Part of a small language model's weights.
Size: 10 layers, width 640, 5 heads of 128 (1 for keys and values), vocabulary 30205, 62.4M parameters.
Architecture: no biases in attention or MLP, normalized queries and keys.
Training: a variant of Adam for these matrices, 700M tokens, 10948 steps.
MLP neurons of a small language model. Each row is named by its layer, matrix (gate and up: input weights) and neuron, and shows model dimensions 426-521. Each number is 128 + 24 x the weight over its row's rms, rounded and kept within 0 to 255. A neuron's up and down rows have the sign that makes its largest values positive.
A block is one neuron, or neurons of one layer that tend to fire together. After each block is what it responds to, as a language model described it from the Wikipedia text at the highest values.

L3.gate42 [118 122 149 108 116 125 141 125 139 168 171 123 118  83 178 106 128 134 114  80 187 155 133 109 106 140 150 140 141 168 139 150 129 139 141 104 147 110 135 123 125 163 141 132 119 130 107 128 157 120 135 135 141  99 136 124 178 128 102 169 172 145  88 146 142 141 118 122 125  97 117  85 162 169 122  76 141 158 138  99 130 147 146 114 124 122 126  99 150 138 121 119  88 172 112 140]
L3.up42 [ 89 165 133 135 107  91  81 102 162 147 143 135 136  71 114 110 144 141 124 113 135 155 107 148 123 121 152 162 149 113 162 124 116 143 104 141 107 137 102 154  99 135 192 155 124 105 127 145 137 125 110 129 111 161 120 156 112 111 146 122 100 147 109 131 134 162 113 123  87 116 120 126  93 134 150 122 123 142 110 123 101 124 109  61 104 124 160 121 143 149 116 104 153 179 104 118]
L3.gate264 [110 122 146 103 117 119 146 142  75 121 148 116 133 109 161 162 158 176 129 101 115 104 148 129 128 108 119 111 101 135 101 172 110 139 140  84 179 142 120 128 108 135 155 131 131 154 140 128 145 113 130 116 168 107 126 101 163 110 118 130 154 142  92 143 101 128 141 131 131 103  98 131 126  98 143 129 169 165 153 146  71 175 106 117 124 168 144 164 106 146 139 151 136 130 146 144]
L3.up264 [133 110 157 110  89 115 119 149  96 139 134 128 129 121 158 147 111 128 103 119 134 160 141 186 139 156 123 132 116 139 125 142 143 142 130  96 128 125 157 156 119 112  98 125  84 155 116 164 176 118 111 123 117 125 109 108 171 133  92 104 138 144 121 158 156 129 106 146 151 146 110 106 150 162 136 113 171 134 138 124 144 132 140  84 181 143 166 131 115 136 120 108 171 126 135 104]
L3.gate497 [123 131 135  94 119 154 136 140 137 104 147 128 121 129 125 124 145  86 193 127 165 154 150 127  97 121 128 136 112 114 124  80 126 169 141 133 152 120 134  93 134 130 120 147 140 125 155 145 188 149 130 116 136  71 127 125 118 130  54 137 142 115 112 169 115 120 142 118 157  68 155 144 123 102 139 101  82  89 141 155 134 172 131 115 118 130 132 123 130 155  77 128  98 112 124 137]
L3.up497 [134 161 142 122 154 115 123 140 142 103 161 132 136 148 167 129 137 133 155 119  97 136 121 130 133 125 142 105 142 113 117 161 140 107 108 171 134 143  85 133 158 102 118 146 126 125 168  95 102 113 106  83 151 123 145 117 177 135  80 100  97 185 181 126 111 133  90 139 141 104  92 123 113 148 124 167 113 120 119 105 101 119 126  85 157 113 109 133 141 159  91 111  89  95 159 118]
L3.gate500 [ 93 122 150  83 140 118 129 108 100 135 156 148 112  93 144 119 132 114 129 113 111 112 116 144  66 152 140 118  98 115 116 123  60 134 131 123 113 131 128 103 158 133 149 133 133 146 182 137 119 120 113 126 108 137 140 131 120 179  95 133 170 113 116 117 145 109 114 146 132  76  85 135 100 116 111 112 131  94 104  67 135  46 147 118 126 130 113 113 133 130  85 128 128 118 140 112]
L3.up500 [108 129 131 113  86 153 154 131 141 116 152 160 136 114 164 124 149 146 132 156 115 128 123 148 106 133 158 125 131 129 149 117 128 149 141  94 184 125 120 119 105 124 130 123 131 133 147 123 147 142 161 161  92 133  95 133 106 123  78  80 108 126  92 176 134 117 114 124 141 111  93 108 113 126 126 103  99 107  88 128 138 101  72  63 171 130 121 118 164 105 102 134 122 183 111 157]
L3.gate970 [125  81  88 126 146 115 159 155 115 164 178 134 132  68  88  89 127 141 121 118 126 124 155 126 138 127 135 109 119 150 120 106 149 112 154 137 109 111 113  93 151 131 132 110 112 127 134 162  98 101 140 123 127 140 148 102 158 151 151 111 147 158 120  86 106 172 141  90 149 130 125 113 192 136 105 103 112 116 130 123 144 122 160 135 127 174 140 117 136 123 141 129  98 129  94 158]
L3.up970 [158 140 162 115 156 120 122 109 139 142 135 105 137 143 157  98 152 134 136 142 111 164 123  90 146 112 145 130 169 125 120 110 139 111 139 128 130 110 112 132 138 134 108 163 129 127  97  87 110 104 162 143 120 103 108 118 149 132 166 120 151 150 121 134  81 110 151 113  95 129 148 141 127 108 121 129 104 104 127 122 158 154 145 126  96 111 116 114 114 131 145 129 112 111 162  98]
L3.gate1125 [111 120 144 101 142 165 123 147 149 125 155 104 131 103 125 115 115 182 122  97 132 136 178 133 128 112 153 162 137 108 135 109  98 108 105  83 101 116 108 138 129 115 116 129 141  86 122 109 158  80 143 118  88 153 152 109 115 172 112 182 129 121  85 114  79  88 154 105  99 140 124 162 140 174 115 127 165 123 125 106 193 139 143 125 126 110 182 163 147 150  99 125 139 129 100 138]
L3.up1125 [103 137 153  82 131 142 149 135 155 123 143 162 125 110 138 155 140 110 162 114 160  72 113 114 141 141  98 112 122 122 170 125 148 102 126 154  84 107 160 100 120 110 121 168 154 171  64 155 117  92 116 179  77 159 108 112 141 133 132 157 116 164 144 139 113 157 101 114 167 143 134 133 122 155 125 148 108  86 119 160 132 150 174 125 100 103 134 171 149 147 158 120 128 118 157 135]
L3.gate1267 [131 134 161 158 114 182  81  80 134 150 132 147 138 122 110 120 131 111 126 138 109 112 159 130  95 142 141 120 156 119 101 142 129 158  92 140 115 100 106  99 165 140 193 105 110 136  95  89 101 106 145 135 122 109  91 128 110 102 174 106 134 102 187 107 131 146 118  83 136 124 170 110 133 108 151 104  86 141 143 134 118 138  91 160 106 131 161 118  97 163 183 138 144 211  94 136]
L3.up1267 [101 129 150 128  99 125 142 144 104 147 129  68 122 113 115 138 141 101 139 142 127 114 141 137 105 110 127 129 118 167 140 187 128 133 106 132 148 147 142  96 115 138 131 169 101 182 142 130  94 131 133 164 119  95 106 121 132 111 133 115 144 118 145 163 149 166  91 141 144 125  88  98 117 136 125 115 129 132 157 105 132 113 143  96 135 107 137 149 125 159 116 136 141 125 130 101]
L3.gate1707 [113  95 142 116 115 118 161 127 126 132 177 112 121 114 146 129 132 138 158  96 101 145 128 111  87 123 128 127 129 129 138 169 166 125 138  76 116 129 151 107 138 138 147 140 135 176 135 143 137 137 152 105 130 117 145 124 186 134 108 168 147 104 115 168  70 167 141  58 108 117 151 167 147 121 115 108 134 161  86 107 138 135 100 132 111 102 136 100 120 130 133 124 112 166 124 137]
L3.up1707 [163 149 115 121 118 148 134  79 111 112 123 130 112 124 140  92 111 176 121 108 139 123  94 118 169 144 130 132 161 159 143 150 109  93 116 147 120 157  99 102 147 148 139 184 127 114 146 104 156 125 131 149 142  82 122 156 132 131 144 106 145 149 189 158 156 115 149 139 169 151 125  73 119 114 128 151  94 132  76  86 132 169 127 114 133 168 160 138 137 134 159 148 138 149 169 104]
Final word pieces ending in "o" that complete foreign proper names, e.g. Locar-no, Wak-ano, Apoll-o, Ma-o, Br-no; a few "-ing"/"'" endings also appear.

L4.gate1015 [154 117 149 108 136 146 140 104 106 110 201 151 125 165 148 164 136 105 133  86  70 130 106 153  85 145 113 162 146 132  99 132  97 147 144 154 104 117 154 128 106 161  95 114 117  93 125 132 112 115 123 164 141 143 131 123 134 130 160 115 111 137 139 125 151 183 131 121 170 126 153 127 135 148 132 135 112 182 107 140 158 164 102  98 156 117 157  84 142 153 144 135 118 131 100 141]
L4.up1015 [177 104 105 132 136 130 148 128 120 135  81 135 110 112 115  95 153 156 153  86 123  68 138 129 120 101 142 128  84 109 104 131 106 132 145 126  86 100 133 148 111 156 132  94 142  75 120 110 113 157 179 126 127 168 152 139  70 145 140 108  85 158 143 132 158 158 170 101 131 121  89 154 128 126 163 148 149 168 136 138 105 128 114 139 143 144  95 150 126 121 144 138 115 124 101 108]
The apostrophe in possessive 's after names of countries, groups and people, e.g. Pakistan's, Women's, band's; also some German word endings (Politik, Bundesrat).

L7.gate46 [161 122 123 104 119  95 112 125 136 144 125 147 174 109  99 144 129 147  96 129 149 137 135 154 141 125 120 137 133 137 116 125  97 132 158 118  95  91 113 107 104 118 122 145  89 126 106 106 129  81 112 147 109 148 136 141 103 136 105 130 138 102 148 170 204 134 137 125 146  94 103 155  90 118 116 127 147 141 149 129 101 141  98 151 133  83 111 120 118 156 120 135 132 164  98 124]
L7.up46 [129 116 122 134 116 107  92  99 140 172 102 112 142 147  77  58 150 126 130  93 148  95 153 114 125 116 133 119 129 121 105 159 108 147  89 169 130 121  96 118 111 171  98 187 138 105 139 128 139 149 111 149 130 141 101 131 126 138 131  99 111 155 108 149 112  84 128 121 123 117 134 116  98 122 141 148 105 153 157 160 117 123 126 117 153 152 121 111 137 117 122 106 136 166 119  93]
L7.gate242 [153 128 131 164 122 148 156 109 106 185 141 149 137 170 175  98 153 181 137 112  89 138 140 150 164 113 120 145 171 120 141 153  92 104  92  99 122 130 131 184 125 173 142 118 127 109 163 106 152 110 111 110 124 101 127 115 161 147  99 111 141 109 166  87 170 132 124 142 125 141 157  65 125 116 135 169 156 100 110  82 106 146 128 144 165 140 120 154 138 123  98  95 186 120 157 147]
L7.up242 [113 164  85 129 125 146  96 111 158 142  86 104 105 115 116 122 116 183 150 109 161 129 137 144 150 117 102 139 106 127 104 142 181 142 156 104 118 122 136 119 128 105 155  85 162 101 137 141 152 145 115 109 155 101 155 100 119 153 105 137 115 145 119 108 102 184 172 109 103 112 109 105 113 106 118 103  93 119 148 162 137 179 135 131  87 130 163 140 148 104 149 120 128  99 139 155]
L7.gate253 [124  58 142 144 129 139 142 160 140 176 160 125 120 147 119 138 117 125 158 129 150 108 155  93 118 168 133 115 140 168 137 173 106 113 139 133 135 129 110  95 137 124 120  99 144 112 168 137 126 139 129 158 103 108 133  87 129 178 136  86 161 150 121 141 186 144  79 123 119 106 143  92 181 141 138  99 154 130 144 131 117 127 147  93 176 173 134 132  94 101 100  69 129 130 130 113]
L7.up253 [107 174 136 107 148 121 150 118  82 143  90 136 121 129 110 140 151 144 115 107 101 124 134 108 149 142 108  88 149 163 113  95 162 107 126 159 128 146 126 143  97 109 153 124 141 145  99 122 124 116 139 161 143 102 112 124 135 114 164 125 128 144 142 127 151 170 155 135 131 114 114  97 164 122 127 134 111 102 142 110 214  68  91 159 200 115 108 147 139 142 147 117 155 128 134 127]
L7.gate385 [163 135  96 160  85 129 127 135 106 172 154 138 116 138 153 119 146 149  89  91 137 166 110 132 138 150 149 104 118 115 153 118 134 118 121 150 146 102 117 118 131 131 184 115 116 120  93  99  78 112 138  94 147 169 123 105  88 176 174 157 136 128 123 128 109 122 132 139 131 140  93 139 157 142 158 146 135  90 131 123 144 121 134 166 134 158 150  97 144  95 125 141 164 137  79 105]
L7.up385 [160 108 143 113 136 150 144 129 145 173 123 116 164  88  96 157 135 142 121 121 136 115 153 125 140 131 118 114 122 166 112 140 152 130 128 137 185 106 108 194 130 120 116  98 137  95 120 124 131 100 128 137 169 165 132 137 110 122 129 146 151 121 157 114 110 154 132  96  93 117  84 161 122  83 135 140 175 114 147 135 138 150 106 158 127 159 114 111 164 141 107  91 136  94 192 126]
L7.gate878 [113 112 120 111 166  93 103 135  99 148  91  97 164 112 143 122  98 137 144 156 135 139 158 128 113  97 112 126 133 106 138 125 115 114 179 123 116 138 133 150 155 194 106 142  91 139 108 105  89 173 138 166 114 144 120 160 138 173 182 140 167  98 131 165 126  84 130 115 117 123 126 125 171 124 151 139 139 159 131 152 127 117 129 127 140 144 113 113 100 133 106 175 132 117 145 117]
L7.up878 [101 134 125 118  87 135 115 127 133 116 136 119 135 107 134 123 119 152 166 133 162 112 127 128 100 144 148 173 152 119 149 124 116 106 143  73 142 132 106  91  99 153 161 122 135 134 144 121 115 163 137 145 141 133  83 109 108 144 127 167 100 117  88 145 133 138 142 112 120 107 160 173 130 135 109 131 102 181 143 161 149 180 117 125  93  87 135 115 148  91 112 135 119 167 128  75]
L7.gate963 [135 148 139 108 121 110 131 116  79 132 165 121 152 122 133 144  81 132 106 105 105 124 129 178 102 124 133 109 159 144 141 116 128 154 109 126 101 152 132 133 116 140 114 153  95 132 125  94 131 143 169 154  96 132  76 125  69 177 131 159 117 141  97 185 120 173 120 137 119 165 148 122  74 141 177  96 150 123 147 117 119 158 165 124 120 140 126  71 153 120  98 149 157 145 125 128]
L7.up963 [137 113 139 107 110 151 129 108 131 121 139 100 131 140 142 107 133 167 157 114  93 134 155 100 160 108 167 119 104 140 132 112  80 118 167 116 141 124 112 106 155 112 101 151 115 128 109 143 144 137  84  91  66 107 120 124  96 140 147 123 141 138  98 123 104 175 131 122 123 125 115 113 136 111  78 122 102 114 152 126 143 155 106 138 136 123 148 127 138 112 170 133 156 153  68 105]
L7.gate1233 [115 113 109 111 116 159 129 112 107 135 153 123 134 122 165 144 172 119 172 112 135 109 126 130 155 115 115 185 161 105 145 176 107 144 168 112 146 113  78 160 142 140 130 146 114 173  90  90 164 103  95 112 114 189  73 139 135 129  92 124 106 121 146 145 148 120 127 143 152 141 166 119 150 119  99 124 159 129  84 130 145 144 111 170 121  63 104 143 123 153 106 183 115 157 135 111]
L7.up1233 [167 129 127 179 137 125 139 149  94 138 162 103 119 153 141  91 134 113 143 112 116 109 143 128 135 100 127 134 140 117 140 182 137 119 125 129 116 137 184 148 145 117 137 115  99 132 116 105 107  90 126 107  92 131 188 129 141 116 133  82 151  95 107 162 149 137 104 159  97 161  60 130 122 128 107 147 101  93 146 113 152 133  85 110 152 155 152 134 139 155 104 136 132 114 137  92]
L7.gate1614 [ 87 159 147 100  83 123 121 109  80 138 150 110 103 126 103 186 137 125 126 116 148 147  98 160 125 118 138 156 187 181 156 132 129 135 149 130 155 136 162  85  62  91 132 152 104 137 133 189 121 102 111 137 140 100 144 133  72 170 126 131 172 138 101 153 103 140 145  96 128 125  74 135 105 123 174 114 139 116 157 102 117 164 131  97 153 146  95 128 169 121 116 142 150 132 113  96]
L7.up1614 [155  87 170  67 142 145 120  66 128 150 127 150 127 124 132 172 140 140 118 130 141 105 158 128 145 153 130  92 105 103 137 118  78 134 137 105 151 132  98 135 102 124  94 106 104 159 118 132 144 148 134 132 157 197  76  97 111 171 127 150 147 154 153 100 147 128 123 134 104 140 110 129 109  99 102  88 157 103 121 130 131 115 103 125 151 131 140 147 143 124 125 117 121 131 115 121]
Apostrophes right after a name or noun, mostly possessive 's (Powell's, vessel's, France's), also didn't, '81 and N'Dehoya; sometimes table separators and header words.

L4.gate1006 [107 109 134  97 129  88 155 125  98 163 146 140 101 136 159 138 108 109 146 125 135  74 130  92 127 137 111 161 148 105 107 176 147 146 148 122 134 126 196 122 144 142 128 125 149 113 120 126 134 174 140 139 134 107  94 141 189 137 133 144 127 139 131 129 115 130 114 106 126 117 132 118 157 123 142  93 162 176  92 116 113 125 109 107  86 102  77 119 131 140 139  99 116 101  81 159]
L4.up1006 [ 78  85 134 142  85 106 166 148 154 132 116 136 148 114 134 156  98 140 120 135 128 142 130  92 132 124 154 110 129 148 150 142 125 129 143 134 167 106 156  75 143 187 158 136 153 143 128 132 128 152 113 151 123 120 112 147 109 131 109 204  95 108 118 120 133 163 104 106 142 176 114 104 166 124 128 131 129 108 120 134 107 151 131 112 117 132 116 153 146 113 119 152 114  90 149 144]
Short subword pieces inside foreign or rare names (Ruprecht, Locarno, Victoire, Høyre), plus the year prefix 200 in dates like 2001.

L3.gate104 [143  91 134 138 125 152  91 131 132 150  92  83 138 129  91 125 114 184 134 117 119 132 110  98 160 130 126 148 158 127  98 148 152 109 118 137 136 103 118  84  79 122 151 155  96 146 153 114 126 107 170 114 128 140  76 105 171 121 117 108 134 143 110 116 124 117 126  86 143 151 142 185 123 110 112 126 118 118 126 129 173 160  89 141 143  98 135 139 129 155 174 118 155  75 138 154]
L3.up104 [125 159 100 101 109 152 126  96 139 121 119 130 166 165 174 144 153 146  99 117 156 126 114 106 151  82 141 118  74 149 132 104 158 163 139 102 140 161 106 142 117 143  88 147 134 143 134 101 123 175 137 107 138 115 142 125 142 141 142  95 137 135 169 101 117 145 109  99 134 122 122 137 138 170 124 129 127 108 160 154 118 142 125 112 121  79 120 163 141 147  98 120 146  79 132 111]
L3.gate859 [131 111 146 114 101 117 140 105 178 132 136 114 128 158 160 168 155 117 146 122 125 115 158  98 114 111 144 162 142 125 149 157 109 161 124 126 122 123 117 118 129 125 152 159 156 131 148 174 126  59 139 128 105 156 141 114 110  80 104 147 112 132 143  98 127 109 119 180 113 159 147  59 104 111 138 106 138 107 169 155 101 158 136 137 146 115 146 108 125 117 133 138 114 123 127 103]
L3.up859 [137 115 164 158 108 132 124 118 129 108 109 153 153 133  75 114 141 118 153 120 159 104 138 108 124 153 109  84  58 143 101 136 100 171 119 121 126 148 145 160 124 106  95 153 110  93 120 177 163 122 125 159 108 122 126 147 111 130  87  68 171 136 150 124 129 173 120 142 139 108 158 113  91 158 103 122  78 127 159 155 123 115 118 142  83 122 103 108 132 124 122 141 129 122 113 153]
L3.gate873 [103 139 155 159  95 149 124 127 116 157 170 136  93 134 158 176 128 103 110 128 130 124 141 125 108 120 127 130 143  92 102 104 159 105 136 164 113 120 135  99 132 151 104 140  90  99  99 118 119 113  89 129 116 176 156 175  99 175 128 115 161 106  69  80 151 131 154 135 140 106  98 128 172 152 141 133 115 106 112  71 126 151 113 132 177 140 136 110 125 132 150 120 129 110 138  98]
L3.up873 [136 135 136 105 163 104 114 136 117 143 141 130  99 155 152 125 146 104 113 121 151 105 105  98 150  91 153 169 129 132 135 149 169 126 155 135 128 117 123  69 119 127 114 128 140 168  94 118 145 171  94 113 149 112 134 124  91 196 105 181  92 172 121 112 115 107 150  98 133 141 130 137 119 130 118 133 162 142 117 126 133 142 165  84 120 126 114 126 112  97 130 144 153 186 128 126]
L3.gate1256 [149 137 122 117 109 107 144 157 123 146 106 136 154 101 162 113 180 122 130  87 162 181 141 128 153 113 146  96 126 147 163 127 171  90 153 119 147 101 132 127 125  54  71  96 167 130 182 136 108 117 178 139 107 142 124 117 138 164 105 122 154 121 135 122 164 105 131 102  72  90 152 107 139 123 137 153 143 114 165 107 108 178 162  82 160 111 109 114 137 149 102 131 131 135 137  90]
L3.up1256 [106 125 113 114 132 131 102 118 153 142 141 137 115  86 119 137 169 137 134 103 138 164 135 142 130 106 157 144 131 124 163 129 139 159 125 130 121 107 106 168 129 127 137 105  96 184 130 131 145  88 122 113 144 139 110 129 131 135 183 122 115 123 159 102 127 118  94 116 134 174 151 128 136 147 141 128 128  76 119 151 166 174 109  71 117 117 152  99 174 136 139 114  97 122  73 127]
L3.gate1307 [ 85 154 103 141 131 146 117 111 163 122 105 112 135 109 190 144 155 118 144 118 112 179 140 127  73 120 135 145 156 154 126 131 129  80 102 128 132  77 143 136 145 101 127  81 117 119 111 122 140 147 122 175 137 129 130 127 124 160 114 112 185  66 165 137 131 130 105 122 137 150 112 118 158 131 164 126 124 118 134 152 137 141  95 154 115 117 146 118 112  96  84  91 150  57  77  89]
L3.up1307 [130 113 150 134  81 110  97 133 132 122 164 128 150 118 109 116 128 110 167 102 179 100  98 107 140 125 133 119 150  88 158  74 109 115 152 112 141 155 101 177 108 164 141 146 117 104 122 135 171 143  79 123 154 168 123 128 139 128 151 109 152  97 128 132  62  87 136 143 130 166 142 141 109  85 139 122 121 180 118  97  90 156 101 113 191 108 102 137 110 148 100 127 120  56 109 131]
L3.gate1321 [164 123 132  89 151 136 132 142 139 104 115 132 119 102 163 129 114 134 141 114  82 115 115 133 113  91 138 138 141 111 110 111 154 131 107 138 114 140 131 140 116 146 130 134 148 154 127 114 147 110 164  95 110 165 118 144 117 125 108  84 103 120  93  98 130 149 123  95 190  79  93 117 126 119  97  92 132 145 132 116 119 126 132  86 171 116  82 137 105 137 138 117 140 130 146  88]
L3.up1321 [131 153  89 123  85 142 134 130 138 138 107  90  96 154 133 140 167 152 146 109 135  70 137 151 159 137 128 123 128 183 106 145 188 126 124 131  98 107 169 120 156 167  56 142 134 132 147 126 141 137 141 108 164 115 182 136 145 178 130 158 104 147 105 176 117  87 115 104  99 126 139 157 149 123 140 158 135  81  94 110 148 104 113 128 128 155 155 136 136 138 116  99 140 141 115 143]
L3.gate1535 [138 123 171 116 141 119 106 111 113 141 149 125 148 127 171 103 164 120 137 120 117  82 131 132 167 111 104 171 142 136 143 191 133 126 144 135 102 110 149 134 142 101 119 159  94 169 127 180 121 155 150 113 109 122  81 111 130 126 128  88 126 137 118 117 140 142 123 132 158  87 138 124 126 135 180 126 159 147 108 108 132 103 152  96 142 140 114 121 115 115  93 128 134 131 113 131]
L3.up1535 [155 140 159 125 108 156 134 169 130 154 131 164 120  78 139 151 139 127 152 143 141 133 100 122 165 116 131 128 117  95 120 122 139 161 114 144 171 117 132 127 111  90 151 127  81 134 151 104 151 154 117  94 155 131 129 142 127 133  91 119 143 153 173 115 158 170 105 172 131 132 155 143 124 118 123 130  70  95 114 147 156 163 157 170 168 125 121 101 136 101 132 105 109 132 167 104]
L3.gate1658 [132 142 117 146  63 120 112  93 137 166 112 163  99  87 139 122 168 126 106  80 144 134 114 123 137 103 115 113  99 115 122 180 140 129 114 151 131 146 146 148 143 110 120 102 117 116 122  87 114  88 158 150 193 174 141 130 102 146 153 114 137 137 119 120 140 145 143 154 143 112  95 107 141 141 157 124 110 108 113 159 108 120 107 144 116 124 113  91 129 151 139 106 120 124 122  64]
L3.up1658 [140 101  94 132 141 141 133 147 144  83 147 136 129 142 158 109 132 145 113 100 146 149 143 138  87  91 142 144 156 114 150 140  91 137 161 165 101 111 106 158  88 129 107 136 143 108 128 144 143  92 131 137 104 159 161 106 146 135 103  99 180  82 167 122  93 111 101 101 100 125 122 152 142 115 122 150  76 120 146 114 110 133 130 125 113 111 122 142 169 170  73 116 116 108 123 110]
Apostrophe tokens, mostly possessive 's after nouns such as People's Congress, women's singles, the band's, and sometimes in contractions like couldn't.